MLP neurons of a small language model. Each row is named by its layer, matrix (gate and up: input weights) and neuron, and shows model dimensions 0-191. Each number is 500 + 50 x the weight over its row's rms, rounded and kept within 0 to 999. Numbers have three digits each. A neuron's up and down rows have the sign that makes its largest values positive.
After each neuron's rows, "fires on" lists the tokens most often at its 100 highest values on Wikipedia text that the model never trained on.

L9.gate131:514532535509558498567535488490509527534446497457534567478401522501453406508523446528529628457549584501605414478488447524561495427431518395546388556413575405537553570527518431506548519499488492544523539537579531421531539454500459456554413501504497344509461447558452487463544504504518510502511438492517511424589429491491500466494491516449410439477493486467530574418491531587468474507465458512431510436516467383561531599499522538449472520479532488454471505506518492467517485455564544509588400588509567609472508552526543470464517443566441591500482536500424525423427541499518470460
L9.up131:483543468502523578490582500564467433541405419513443514534480526454474424429507477468490490560516475484488458518542430440463540461567530484536442533574583475440477439561569443526440422515494369528538494520449493482494457526458377490526513470474476446495518504433458534512562505492523493500473416556418432468483484611480536478524545413477551456518559535450482601587416520598422575490483491460439476446518463456491477399446474554499514570536547597464477500547578555526545502521598538527461491548474462620536530484415514505550541585532506529489478597461545495437493347429488478554
fires on: "h", "l", "em", "st", "b"

L2.gate62:400464519561576588500465537435550411448412534469480469459489550405512499484521486446517528462412533451462423430414419499357467501444432506518492450547497463559535507525527465519520512462559438387582452495561549488538557493500514454427423552456488453541570493503580542554466409456470503466506594436489461397480537502480553456448540437480462454451506544556531557495536534473563541480569544479552507415563496559415572422484445459519425522531514509507508476571511468477574615418600477484565438561453560436588508479538419537517529516474497481550485534500540502530550491460578524544
L2.up62:549453515490585453547525454516399554458473557416465491496551475463530402552420388412513463445541559513479379554447468552437521596513561462495512508461475467615498612543469542483534524583522531510500517502502578441485444506555485456495437604457574499453628592528569541544465484477493496524540471416467421438553538472408519517552462417544441470458506468468481552440532439429503446466533518527573522536613488606524483485470507513433447498426486492541559497543521487455487471484565485436525421549561485451494570357496483484522460462479574512484493492412477514544471554519506486509
fires on: "ated", "ach", "ating", "rom", "aking"

L9.gate287:515585478491433518493560486456534440476513583553449511535481576521571529412591449498517451509425477463439495478483470553538498507462549468462482505552530547589460551499448496524618529480517513497463515446500446475460521527492494491485485436547544459403544527520435472560523564616467541453608482547527545572561454560399532486540459523581438524474511437549441564521497501459527517542464539600502522541374452533440480517568512556466507548473618589490470559556500451456543510487521439659539451455534528438462494476575522569548517443492560515475545433521484548626571520456605494599
L9.up287:459434446503455534554495517446409498505554539515498477514432591553486527461511570454383442461537560500519576523543573518499414506402477493586551492404430496526426524486500458481494518585511465442453512490533491596535489463474575610442484375439403521529420501491491558553488432575491514516504431450566471469383531475575446540496536569553489522502536435518507513462496539504475516540480478479477471507479484445505396528511453497422585421541439561484525555358499418519437610448519496508493471552517544447468525551514474532600514556464539485379444496536536580491529461543422498557
fires on: "ac", "u", "en", "ot", "a"

L3.gate270:491515530585449525465467610426450463493467568544487426528423495469536540525525455552507521436477535510520488557589530532539495473564432461543569515429500426543498471360451499569529553454507496434503556617532493446450423488530560409549534551437591477429469473481490487569482557510510579479458486551464574542395508582475507534547583455541502525505476514420570521544545485580504467460463433485527523529432544457514464488387548488387532506528525440426499500412529444429441456553454486520602511523426474494457414519536574382533605614502486520537544508481499546530543519483459510499
L3.up270:385528443432465531435564581496491594454463475584429549558405547548553580507479439427511481506527577445564455497486447450505523536496464509555586469456578570500473521562512493481507499461472481530541480500472438500428395446448487537454498477501463483473494435546514486457467509495605503505551521520431506647533525483464490454432486435583507435406543437506597505514510573562333568486469587491507570496406527514474528543533463544454507450532480500494524436460436522480476433523439553590451532618393545478529522450520563540527541569498573458506497503498466507506477568574473565522
fires on: "er", "ig", "ater", "ab", " /", "ame"

L2.gate193:467566544547488518402496429470505573558586494482491473540395441479426453477531571527569470508506398522552460510398499546593512376518547581511449446471605511596468506456476533554546651524535431559433494521566540417499535512546432484456404496513488477533524562468525445511487515544593539483448490466598503483489466513477508477550439464525511547447527613436539466458517466575462598483495560543493509480474553551503469461477501514500464518381600505526587508532454485430461426502537476492530430541497590515431483457459496530433489451512520444577555489416567524470512557422522548528
L2.up193:448476552444470574431517538515505488610529577487552539449435557478548559561482408394601475508409424445597514472487466533615517510453566524548500470357510446463516398480548582540465472503482481554475495567522520493541542531586594438546489498497387554536526477487501479476578502496484527586458575491477481572524461534553484527493533469550455594393531420452575439442546581587543501498515500559521582470528543476475438427523565524471487597531486485491479465534514516538497478525557483465503510535465494401466465422424395538442462401461522466512486552458507521467474476460508561487
fires on: "ate", "ates", "ice", "ating", "e", "ents"

L8.gate257:577515559530512576539463521413475663514528570429505500514498589524410459428585478545550474494587467489528518519457422500606483459506484417474575481532489545439498509554546472495501530484621439409535588498517493476470522507579592471518505468474533479455514494470548543445472569562486545441451561540481519457489542639447397491565478429505486507544496494486500507485569486511593540519459520562437468524457487563523580433522460502503509464559605499522476529538525471441508506461495535584554510533490484424570434478435374485409555552469509479604477550554498440476518510544363504479
L8.up257:537526472524498562476474522594455572491451519434645543509512499493491472481580444552526457524419568412474538461492497539484536508506494357491464524441451475541512546485475527586603558420486493495366479494610482489505570500546482522397519445518494458447497498490521508499444584432420477462510505396545493479608568540458512525453500550507472518482432506576495524431558466557453436478545475425578557467464514523486558509560556467459500508527466633448480545524560538543495512442426477488522530581599487550497430546435487541480567454438411611527473487623499463540505504506453471431
fires on: "g", "ake", "in", "ed", "ing", "r"

L8.gate18:545499461531551507551458586619557531536466499456469444462438459453471360455561470522558513548559456523481479537512547583539433553534553432564579523531470522483479450436550557505515453435583469399501406529521561492501447546502433434567561543561532468601430581544483587517512586490530503529468487538545502470525508557557590491502491547496480539596480540522453436550421490606474522501512502466507432542467578569541484463516578530602522440436485448452492578569507505506583442496483585536473549570484498528515514631551494568515462554403558472479472497450539515424459513472500417494
L8.up18:479460509455505554485546429560549512523560477568487472479507571513486516410493432485448393505484560496512437486464553465517496463450506490466576555476481497472632526616450492583487499428526489402561488424444488575499448421524507515554581472530471405499412510495518554583579486569502512450482450467597432370412454506483499382470513444537514468532425536619485504519498482539454553518441541483428538532475488546484528524524533468585551450511508494479498494541527435480479433449495518570588495449411550498397370490556539485580486620475435534460520470527523528516469537560586493469
fires on: " Al", "ac", " At", "at", "ut", "re"

L9.gate444:601601460466427491442382503506561420487516485573402464577506488548441468555489441453480458535403523541522459471469473522515498484439539452487400559529472504598458506476540472532527542490441452521443513528469495506464502429452502477490532480388581493527507499539560491555480505556525504579544502459548488534608475498514468531541485391537506531410543452537537512503519471516463671453471526599490457529495488541462537612480462452561510601556530541502617515501429466383532437393505464519573571461479473531475464555501515450546581412546532533506477491551539504512615555445532470510
L9.up444:520517448520495443562462467432492577458510441477512464461400492363534537518554476458463452629471461460513506520487449461470457524512481537559469482552489521570458452521497409441590495499485508519482423485530444464480546472492568513519473537470407499492446474522484433479557497444454476556506452459569575553486513469508483597487498391450462566466500402519455492443502515572469620379477530548419380413555506472497538499538489522528382514524527514502461599508442430422433387509536583467445499454521509515578514481523539438613423545503549514461452525442435476524518504448405418548
fires on: "b", "w", "ro", "f", "ort", "it"

L5.gate161:466483471578576536503442440468498528500531612505500440588505498495532443452559481498533488472537498533465407476474504514542508377523542489437475482496568473575483571559554441447494466519564380487451535444438531457554493457505472496539494392549399504510411494498522493476472435521467522488530510494517471495477510600426440469553469450514503536533483561418436512515471507673548629461562520493502584440561554572430514465425471517426536505480549464493569438429423472494489472513546480462608537524541537409533462432351468524486448590487522423481415505567500463444502507508491549442
L5.up161:449517466503550543528506450571565524441496574499533454493490543383518438519514507561565514559549398509425582446428569522489542491455503556491463393455530504557470522446543488527416520494511457530472501560549482564482486568494531583454455453487403479504421544476520465522549353492463475614502488487576484553475497522508493502522491488547485548556441565482584483495540501564507479536555403512561583562520535521515370600522526407435528442451526529528576582443502486545579503500470409462538453545484521431422442501433397570457469533457451540411573539505592477475479440502546428488
fires on: "ing", "ost", "ating", "es", "eng", "ate"

L3.gate320:523479483473516468485460513513460574503483604486483464508503556404514446527532490529580564473546471453494503486453570435505452454467605496502565506450442479482389474441486535497460462537553571535469571536463453563491501566555480472554424433497453543546487472496462493491457421507577491503592475477519461521436531550533477491449442376530492524567452530452572523480508507456490563501549484598450568434485472478448468543584590413490525379384497443515543546525444427430426496588491555508481417502609494486630404483531442583388503472500536576416400535542466519514461495530479480465
L3.up320:386552513533441489590506500441487528445509505505474499446499536511534557477524503568439530486581539630552467526469534591547509516488471446430400518441509564519466477581461503509409430411509519474405480449522509582465457567482390455553439444498523458471507476448522424499431527499461474447514499417391496524544543551438521518487452612459512533559539418467467536474508445399486428514494538475472455624507427525517507518494451496540535440519491481468496445366619466467456462509538498523473518519479561423501516390449413560502475480462493533466488535587613462524504404495585456502
fires on: "e", "te", "ate", "or", "ative", "ur"

L3.gate38:482474530493502486487414595486487480466482506520501434492457493555468569472478558459543491512460557546553487543562498506476507518455524555552459473506453500485431507454425446458382576504474563433419433517464478456471522525453524408540570557463530590593515520497534441452423584559524497473509498540416446508479411468450448490566640565520470535562450490459540572577551334523505532532492507525466410498461467475443427580583412651504552468423412533482482434526529479516527553537478466524415524461539572516512540524530499575495560414548513464530489488497560541562571476395497528510
L3.up38:474532459559513504592498444435486514521545600525506419432489501469436345527490537553473388512473572550507483484439524518525531467517464488411466410526510526512560463589480573561529559445555471477499516515411510563483512507550432508577431384487473494416460559462506542486397449519541515592541527473515527431486463554499572531502535510517469539481420516522501544543493615485442477490478477513519592521501571477461579427360495531548560510494482497476430485482459500490546571456492468472482391529520490582487537385419488397523579520457436491418504587414465524568511574486481468508
fires on: "),", ");", "ang", "):", " Gen"

L8.gate2:567539451508539458449531466452469521560456537486494403592381476452456465500481523628509595503512461570455424456497481499465552507555556512448461440511521522519512628469547495494477600491517601475532540448487511527473560496413521594562563512462618504466477429540391438433537539560467490487571635527607609521555489478589621493457474503528421424541531538552535542529577510533540492534528477502419495477499504533470449464457506490483554442546480488451482458473537492426508511548430478498458525548546520519613480470492482487531505503498601405542548481495481558469423470496515485595
L8.up2:612585627470506551521486508458565575505608451474553517531466492509535484505450484562404480493596465473438413473516461517433490490477442425447518551555515426441462482463512484446471543444529546513491422464505530576415460533410632543481413448443524500459531491409528559390533501457500512406534549446539571504494534568555456380482585536563480467504556545472542489463535498444568545490532454430443441560434482534519470424537537465477474498558501602518442462523411519547433474540529476460557480466557502398525448503483446521461531452484534491531528478482537390473522512557531448581
fires on: " and", "en", " to", " In", "ur"

L3.gate247:531513472490525453461467508524514570500551585606427521572472564525407515420503439507547583540540475484530441440578476452451496539485502451568555524460485572551443498524463421564464522512441533392475485570471420562451502416432531476527614492470523570562401485461535505520419455574537495485598512503490486522439454471485570430543450510520449594464480467574584555473522491546424553535526487543479466438514527540466513516569449568474498350498456488550579517486463541463571427526467421550456529522475554522372483573565527498514601530525534458481447532501523443385493516455546535462
L3.up247:521486433513441505470495530486421554532523553544513473580500481575438500593577547466428478524433575506421458475566360548421498612488471465469607525514477422483598470531526438570482523510493482464509491432413496460495503464427556466494455538509478552543487477531423487467529465501487481467493509432523556547487559489554619466507486524430436514507572502537492504459573531511583451385531518416455523485565552485471420445531427579541500494443414573422467456535435518466517503477493447414491514511505554522498515479498464593428402625503605426566474554488467488429487600535487503556
fires on: ",", "°", "*", "%", ")"

L5.gate363:491532573643536470492437468427483472552465555537457551525463468511538428474471535458492471584571412402487537535517536566466446511548474505518475559498469477558421501492522443404509458529552442499497592405388568533567540536463538483520541542492535494465497419514507429553504580519505527479513515414412493482480451537475473544515529445558509525523493601496461508531472518450399487427502624508524520491617529580534476481397521501490545531574492394531460455441474460518533482559479470516574592451539568449500438495483455545529493492586593533556489581573474529564448386557481561416
L5.up363:439554472537472528510442536503531501616493494467504466487510524466487464563495560513531431537495422456560581523393561573489444533504501481500436521486486483471514588485549527478511452488432533492406580517492502557517572592570565535533580457644521494525451437514510468485537486439500504561585411407482510548507581557481439433541501530509447645453494526506527538606548550409482481447544485564574571486470463585501461458556452393612584546556490553544449534457567474472550464563397479496548473530526449510484454564477527491517457474524460530539514541536487482580479532577466626523
fires on: "J", "w", "r", "ra", "ars", "ad"

L9.gate264:558495548505561465530462505526600477523519481500550500509569535432476516456499505421584528569479401544430456507501488493492550507381464414585517519464473473469495514570485523542416590525457526483487539540547532449581508444453522515499591469534580474493404460540488497545456444453484516410404572476544550463536479501541574472510488410549499418479469504508474603436507469455568582450526542623538461525492387505541559503494499597528435420607548447426602494452514527465420501482459551551585469522419538489559436563477382565485513490540411524573478495485490445452529565521489509502
L9.up264:487552481557549612549548496440462440397393511529486484524517444484421466545542490554512487531399394539521463572487540549449547663457494462460540491512493480482645559534446424415462514490494433437508456449494520515577523515453467516477565479536501503525411507486568542586407560408473510418459424553591478510503523566422562453464504411456482464607522445527503509479465545557550465519544520419501555525551519566413589539520545489529545508486421514542543480473529503530409501448491431526526534503578553476499438509478602502461536474467489466482506574483443503511533559542463553434
fires on: "et", "f", "ed", "ol", "t", "ing"

L3.gate352:471535571539567528524422523388547444423531496509488511522494450491470432452521419522506564532597503567446503486483489518443447480556527449469467544537424451595491453533505408384432539528522503474416473455504549593600607522449504544444529525521488474520522473569599490490519534507448520532530559417552567565516519628556398431506461482498471507545492573476555573540522507505529482421415565509476527527528472421481482507515537501553538501500612430533528489470446417485564523557504551506541511488497585505361462555483563546513438409592458469482494565460540413550488516515412442478
L3.up352:531531454449455534516468434415538453510483565466477492528544592563533475479447598470515465506411440492490595535474582524629449491503495501491530464521521517519421433413703457534466446527544571443433547482590597511519522582529454492511512467510499523518508495511474496501544508484458525577530483522544450542541455489601425540485450467542543449439495490415558468545483457544529542516535543541555503518461569501526566525453438458439487539359538492583576467513498585527493393505520476526430496445542406530518527578531643486589559477441558500516456450482448491508528505520442507551
fires on: " r", " born", "ra", "w", "end", "osp"

L8.gate281:529502526452497472485547538450555504453561597474415478610528577548491550448513447569468479522556465502568443477565434411500455506506561440538552525489469463545454429545503388497425482450510570454584476544492569527539568460519490452515517543464546480571429500504511514516456445628589495504594531455533561504549545555426469425521533548428484478552457487536441504527537466489536470529491459561439517468509473540553447570458459552537541462523546448398440567444558523377545575511509438644433618500491476529472486512506476580486505412636536522521517567548459529508534564460516535486
L8.up281:590520450434478488463538534443500532505463496562453542548461521538517565544458504559481472571514438495491430502553469462456623526566433400385570528396503457517496541577430496562489460398488536577531513634541541548403423391522461565433471435478490503512524545465513545411628348475558408560588477471431521565549532475531460509547465518506463575503490464502461441467483519468524544463576390461509501545452525459481469597509547422549509495531528514486421556445503514473492537541480528540455502480448422466530533542509478536534477477506558465548500568543488478518457526449530418469
fires on: " he", " not", ",", "he", ")", "b"

L8.gate254:483457510506560453505478567512500522546492487572462605486429473405516531452471455464603489474458532513414501409535472618464524554554504436565521482467529517555479470519592436514490449556532527496458444513534557410535531563443495481495553413497575476457417504554589546486409569540458543464501528479564534457592521442509464522565470457544488551601512559532417528505486512553411518454523535503508439498477522474489577413380543519491520532498523480485490451488433461471470573430540545502477560552588442564457475516436335474397519507529523448494493588487456538408549515396431460462
L8.up254:427487541526620404532467477490546438520494400495512513435503479400523521445569505594507585510481500543496501498434478485510477404500514506473476529459523462609495436535642471513410431512561473480548511521426510432484434460524518420472497552500421509424609546512482545401500395424473543489478577524572602417478543500474445476440536455517449489456579518531393558500420444519428450492476492486517513531505489476563608559563560456515450409530481460562536518482493482478456464507470492517520474489537543569451505584491487498549536501508495450548388592468432615495441501483508492422
fires on: "h", "ast", "ra", "uk"

L9.gate279:491607503502442514471591507506546518485593453446423520534460489587482417400449446487472472563455484500606498541502457508581520526535458561384441531531526473616535483483517472483552537364447469463481589576530455496517478449567543476519529514458441452474517388513448489526504585506456557477498511423562501487517492600402490478567474397550487469513498408481425487551567586441454591570609461558482549501396477549456542541497504470468463458486548460574524553448497514507484438449501482574451520444547484460477500482597476526560517525505532529569434514577476473520566525530444500584
L9.up279:487499448552522493585482536483522601481555509585514475485404429512527456417437516506480537530527401412484469530464619552513547486530540462529435510498428519591407498538555472496485543455522431487526497506487542431466507477585415571509487442567491539532552502549531459559539477504523527516462515461464529404590548509469570631521571408487579624556604475495584481562439396527518535383471481533530555469566543455486511518515462503536502487513477461496489468489510452495492520438616522514551517492485490512438421475591477498344527508517414499472481548449448438537546610504459517516
fires on: ":", "it", "h", "t", "b", " |"

L9.gate12:537421544507520532512476545490471452501509426525513502482461487555546552485553521480498514485560615469475582583473506572476435555526551439527493508520537380451468607499450503534484571502505430450452463499386436546550393571534419577520394548448511406546538465584512447525509504491543544579510537570442420476441550570534462549522482471526435514492462468467476560592455555509489502513476479510348538490499458399493473627544483477455503448518645516433471457472517444470559531469439451471550570481456612468514474515513399529501550536590466451512493545480553492487471447455467537490
L9.up12:479499465593466532474453504486474428531473502453481476438549472515608434515492564445550460539501558505526503600595531464416501517567541446547505499461612576563484528483413564499536501530541517562505561542508423515515576508461391420430506539440535602487540520552442434489478555450461508497559525444406553503415433492589531547478490438550516503527484475573493523457418497553384505540518502553567382434477468455548569492427501410514400530495452456463543444488495479505592479495557501423444599521438522471479497481464582474458515591434492534450477542503509539472484540597568411496
fires on: ".", "eng", "iz", "al"

L2.gate30:525469463458525458427462552559589491444487458529530527582424509525494511531507494542450528455479498485513518521455517451539492491453485537629503503590522481479509447531482507426485532520500581435453529393478464458508489483507576526470550471394499614480499550509476454519439457557530470539535472534516450492618434449533500499552562492476526513455527506489511530496514514441401628458490553501484375458557455369488523555449504629490527546465424543460401562457486508480470583464423407551472489518469539471433615411474477540512616448492583572485429530417437532585573534482489566488
L2.up30:521523478497480515532544550476480490623484430512523421520467502528433465416532550477497529397446549580488574527518548536568468504432423533511444439501531459498565496479443555402526636449554523496447559452484423453476440565595460477498539465467515524526566506417460517489398495525505526517581545456539460349460426508429512546590551454564507504562407453479512466502556529496531476502485441522497477461514506441434509497507497583482540445444436514482479469476511470526480526510536456558441490516443469627526499432501395392440450517420430461393575537474516477534552595440487535413
fires on: ":", ").", ");", " =", " +", "):"

L3.gate273:437506491531542580522504440610455491562570404472531459569593407503485491457524428566474556488535573595519516519508537488475500486508528538539390517385520455544398547493494491549559518525613515473443452585473494474563532553486461473486600456512532452530490472519492520549480502578432524496490498572546499461540529454483520495601432495466532533494546548533515503505474464509415514487493499493449435458438487443595570393443568520443435557480575534456520567505558487535465474459543535485625440536530499599526469571592518395525601495501435526478480531389509555465534501464551382523
L3.up273:496391440398485498480514548434495514614472507400485525467562492466466430572460500453528460515513529423395482587544484461491523540426492462514496466453444508484525461467492484484543455534543487484528583498410518430573466520548481416515536555539524534520567564489512496509563604457594463608495539368498563489515448492539506448439542488578565520573470490527500505451532499509472612470477490512316499606505523467573427568531515520439602420475474572508454490484435484458534433478476500506444470524435492495385515541532537529463429451477523500520484507519453492391580562432493457489
fires on: "ard", "out", "ey", "is", "ect", "ep"

L3.gate89:516588543477405564522462508512487547501543496559568571472535513471590538433473377502473507518519495580639441469485560476520456525482506517514444413538475487618598536494481406530418503542486586503455503487517430561454519483504556534506582481473637449469486473551513486492511533508433585449393459570491515560449609557501592471511527549468479508544505439476482522489536508460486561511464442492507560432576467518616523520466535447471462482508495514480552452465469469529458503570444496569491517431484490420484363573504504495483495582497529487511505482601587507520662557506532434486
L3.up89:504513483476504509407440480530469469453393459490497543566526550462563459435394464520484436429593570507502485491503470498495529517461488568492615520450400540503549476553469517498468560481442497474494450499574442500559523488527500442378545545386617542540562553522538503515474424463537476353547431519516465538536529450537509509602522525523491490579448501494512496511489456479431497360429485546494437497499461559423535627520449469545433425539363486489405428453515536454481452443471463525556530504555618440465533550485494586498475493418486504499492468550438524508458534515471560493
fires on: "ag", " his", "er", "ti", "ight", "ab"

L3.gate61:471512592460529447514465447546552470568491462478477518439566532546577403351500480384398418558557483591523384517378509465616506452492523424500499531501590460430492548545448567453547571546455519464510500491494497510551493469504455498446469435526575491418468457509505418553486484521532494541423484446523475429543469466434420496437468521431494489563543627537509530414477469471546440483531537492542492468522534442588547475531423439590506454541449514422536424498494450550454514586435456538442463490496591512497527464542571477495465462535468485496562391450522540490523552517526499480
L3.up61:519515436455480565451475540507538518600536517575402492462515585591594525473515600560511491519472525526502539543436532517535417488528457481475498568417512542418470495369466483470476471493638606529421491458535465544439439497476493428507476477467558610500459430528497360541498501483469482559456564511396551580556435529513478442586549556515475510452513561462585541585539496418552456577570468596499529533429493506477473515587419436529468525517488485442498432468520549494496501534609467594541564501510564462497517496498443555508528464477497427538464509503452460489515532488523604528
fires on: "ile", "ard", "ine", "ided", "ish", "ission"

L2.gate360:548514447438509522449489475521490415479504461481487511641460524461551493456568453571493588425453558583479430461565470483510475474419520525414528447560515461496508412496608527509580479486506505566477513491523484539499525405541568508494449459481568599571483491542596466501516512453493485561506580602542434579455499488458559473475487508495482513459562506489495487527503462590450590469524475507508521501572545508561568451414541447477572506432433484571532583378431464472440466530531408516452454453530554408506588594533478429509423481466617459460518504482516420541541541436474423426
L2.up360:486469514471514496481448487524487508536500475537449527545460563572516440446467518509459508458563570527482517490371563456471479455556489503437520483616547504461598564428335477481488534529564548528454500367506498576465472561514465444454499521402539539435559422548513529477523575497547487574527583537562482474543431456551407518452522528525479472481516478553533418400564450522520528454503530497476614588492499443516590499617547534491500484482460438534507557502523480556395518597509520580547549490415537546444532419479537553474456541419546548523464519467492381455478554483505441439
fires on: "|---|---|---|---", " /", "|---|---", "les", "ity"

L9.gate9:528476471507534475579533512484459455538467503512495487470398586444505459510598581451509496471559435436500446499592526541593486506571512466517554481521567499574413459489499551437556458470556507514471524442461439500481449509480562523552445487455557617514385497546444463476478592420488479427515586467441432526532550547542544624510450508463454603504491598453568514478481487498462495447478542562416482561515525425506518501475464516534501448424514594513504419567411549481513497637593489502507430514514542562568401524505446467519443524434507427451507573475551406454467541575548457481
L9.up9:433416479509402505535468443519478509414458481474547542508457522481509516417508446522559547494458407567499561456474508522526469496459413528563536536509492426537485557533474469492525463525553400551366419598565546526479460407581518597553520599520541513506457445608427510467479498507473571498460655504537369473497488545494512543429536534562438438518505499588544385425477381468467500536554452469453506566439528501478523500547488438515441552448484452525579457437546453485505497504534449540521514452475557458526464445528465480488500583447617515486501594514539506485513494517458415481
fires on: "e", "he", "ia", "es", "our", "ur"

L9.gate316:460495459467483474463542519457425499507480470492482449516439537467485548429497505592498576510546517531472519532522505574567512432477475475454511557424501494507512542492460477476486472489497453495478464472486490484477578524477446505473478495486426470328460423469498527505561497504526485472527362468510378528551578528420538405559543387578452521494509471609493560564487517484509576507512506572539617463441449444478612480495434351494581510538570433472434500468482501471471520489526511531528473495477604459512423525498550538496583408522469490501465369651501443516459586536499426570
L9.up316:423422524455468566573465500452568457491448493478419471553515499489545591495533367492490451528442569523510656470487408493449515470532565536475521474548590494524556551518588447557455499434504495450427507501541427483517525505543597567557461541540510410505435577503425488484506509529572523446540501477594543472429484525542404481605496506536513449532466519465463472512497597589400442503463506494489511353398424422444561456526412495513515510531519551498463509540453456528490477552529501536528469494481455435542523502415512433500383476577490437513534537467426530489527517590495511445
fires on: "e", "b", "urch", " S", "l"

L9.gate223:615414530547457488508396537516435470481432514510563557574572571517522465544512503493505499487536526513527433393494447535516472548516604333564536546468503492539537411480511490457630486539626521454500520484458509525442512552492515510527499554389593489449479427520423466504483591551546546526572499441520518504543440547519530557535427536527393445556582542473495509485571449463481531473551513525399479507464561392545514522401457483536520548437549472420567469475463496511480442561540442425475537551519435506487485528476443551470532487469429544526376471461505537466441544463496497542
L9.up223:564524580595372506481420522558425474541465502447532532609507536442426567570611470408440555487500591505555513463450470548485548471462480459409515472438553496481501453526512545471551480521621477502442480547474496599563474496418531486510483479469521505423478491577419463475505500534484536461522570560524459570459561486615531595497369479570441504503512465506513534477502485494472492543541459492451475517434510453489571559516443465535447457443521484511557495514381505547524430471519539389503488501478472434581482491474484438419510545516470505554445473475551459596488496546568509662
fires on: "ia", "io", "te", "e", "o"

L9.gate251:484524434479572550514499428405451421547536438446521575494327492474485505529538464577576568576504588472482430522557440459573421453417558530472510544471458453504397427505496472498553457535517475524494514548515508458476402513475498494481540584446478502558419506463520503610513573444460576511525453481579464469490510520458463547505502489457487488529544585600518441533416458577506509490502521571466491444570584457541559552505445424401549490459455453488478482540490531517546586424471394518455456518499530507537471569457524597494515503488408447510495569588555463490436559390494526508
L9.up251:525553494502460430474483483534465475517471443462493474562441609601453458486494577551432549541507423509480573457484486424501539487516498469494463548624515452510488508526505515564502460509355442577491559519459534547461551524583490485486501554453447503443540502509423375528573437477474518558539473436450464531393475512473504509575435491593506551543464520584540487519478471540359433502525521509545469542483342500595519573567542550527500578595479414503490610444496451492540599467594460566432580493549517462466484553516515500514481464514552435479511517453491518444506483523421446465
fires on: "b", "-", "st", "le"

L5.gate364:562435532473548461494553524474502445553467547469525517436412461524501511571585445506489451543527538479520449538674511479508526566432465498473518462533525553478542527499440527417485574426502506609539522556516508465499513554556501520426507535611486496585469580504506590527576502486451485590524431496523458485491487485526457536462479559489487571523456434503597538522457549544496526539538519566455551522505466526478423540524452528577520463436584555513474466537514493565461512571533522479585392510585504568503516504453493455464465389402398401582508505418520450509453625552442377443
L5.up364:441495456486507467568458484503523494524532544538539487426506524434607501495426456486440516513571418462562568403484456605517515513473546541540423573527459436513534425571500509528519438510500531580410479531457518556458538590517546490447498587488544512543532563517561538442426427527401488479536509464474478481469536493571435490539461459587464537492406426475498565579454494417454465560520429482540475484547389483514475521594463466428446588500437484571551504567550533537377459490442482485506466482573484393609488470497411406529467499451407516561533485501556499511485500600450430512
fires on: "ow", ")", " de", "ew", "014", "aw"

L2.gate398:555472429606480499443508523545491509472537425552532484548485524613474479597459472522522423500454571428553466525566511495570501468601513566433548478582522511513587400528394574561539389512521479530505581446367485557537490455505519376561501508436445498433513554442515507482466517556525535576464505454488471510479409533557585430447519427529473492545424561520492463472522472470480560472388484432541495479504581429522507532508474520552536541563507562509512417544475452554491451530602490512569643536498482463489476399451508534532472519441589504495483439463567506484506528454499552522
L2.up398:542481482485542446588416563396463498448565489487483534541510458417575513473433530493571429553438494447483500510523594498559482562473531442507504486529358473501432515414564543588438594631550513489539451604476577405521498522438515491475506575517426547542534527477419496486397504549502475447521546437528539354453491465480440506542501498568500496503472510492477581486621489572539415549574475473460378451531538545427470532464495576484496518466461523530460503544457502487530504470490517443424552480415558548488446531468500556537511560499518540440562458462520529514458436447579444505
fires on: " rec", " acc", "cc", " inc", "inc"

L2.gate363:434567430467429576500519468476508404543521539486509376512456467391472511507540518493482471434422513586526522448494595593450446460531551507494490443439464489529484445573506553590584521500513462517535497605486535454467440564517351516576440532515522527460559434514529467455507508512443492579416432483397516390437469600538428575500468388516529442541568524490496602531473579501448514497549436444489494508545577577581586528409535504510456558518482433491566446495538475466505434550526534490477525486502471474584572454501548542467498548532472470518500510530604515456461551463493494511
L2.up363:456540470445541521486417507546454517544480443438505495511458585547580518571558549409515531561408443527549481502482455404497464452537528495594563547476532539554495460473511488580513388526552502422509467538560523550417527551473428450484496543550507554555525428528537530494480488477409497522592485571468467527424558514494586504430466470477472573405548393569505472502506503356423501554533517386456548483453500490608514507512587403534492515487430541615506492549630502511463507414528463482449483546463412444473535462537536506629509474543536506476468457505487520495474518584515531478
fires on: "ers", "er", "ies", "ailway", "ate", "ame"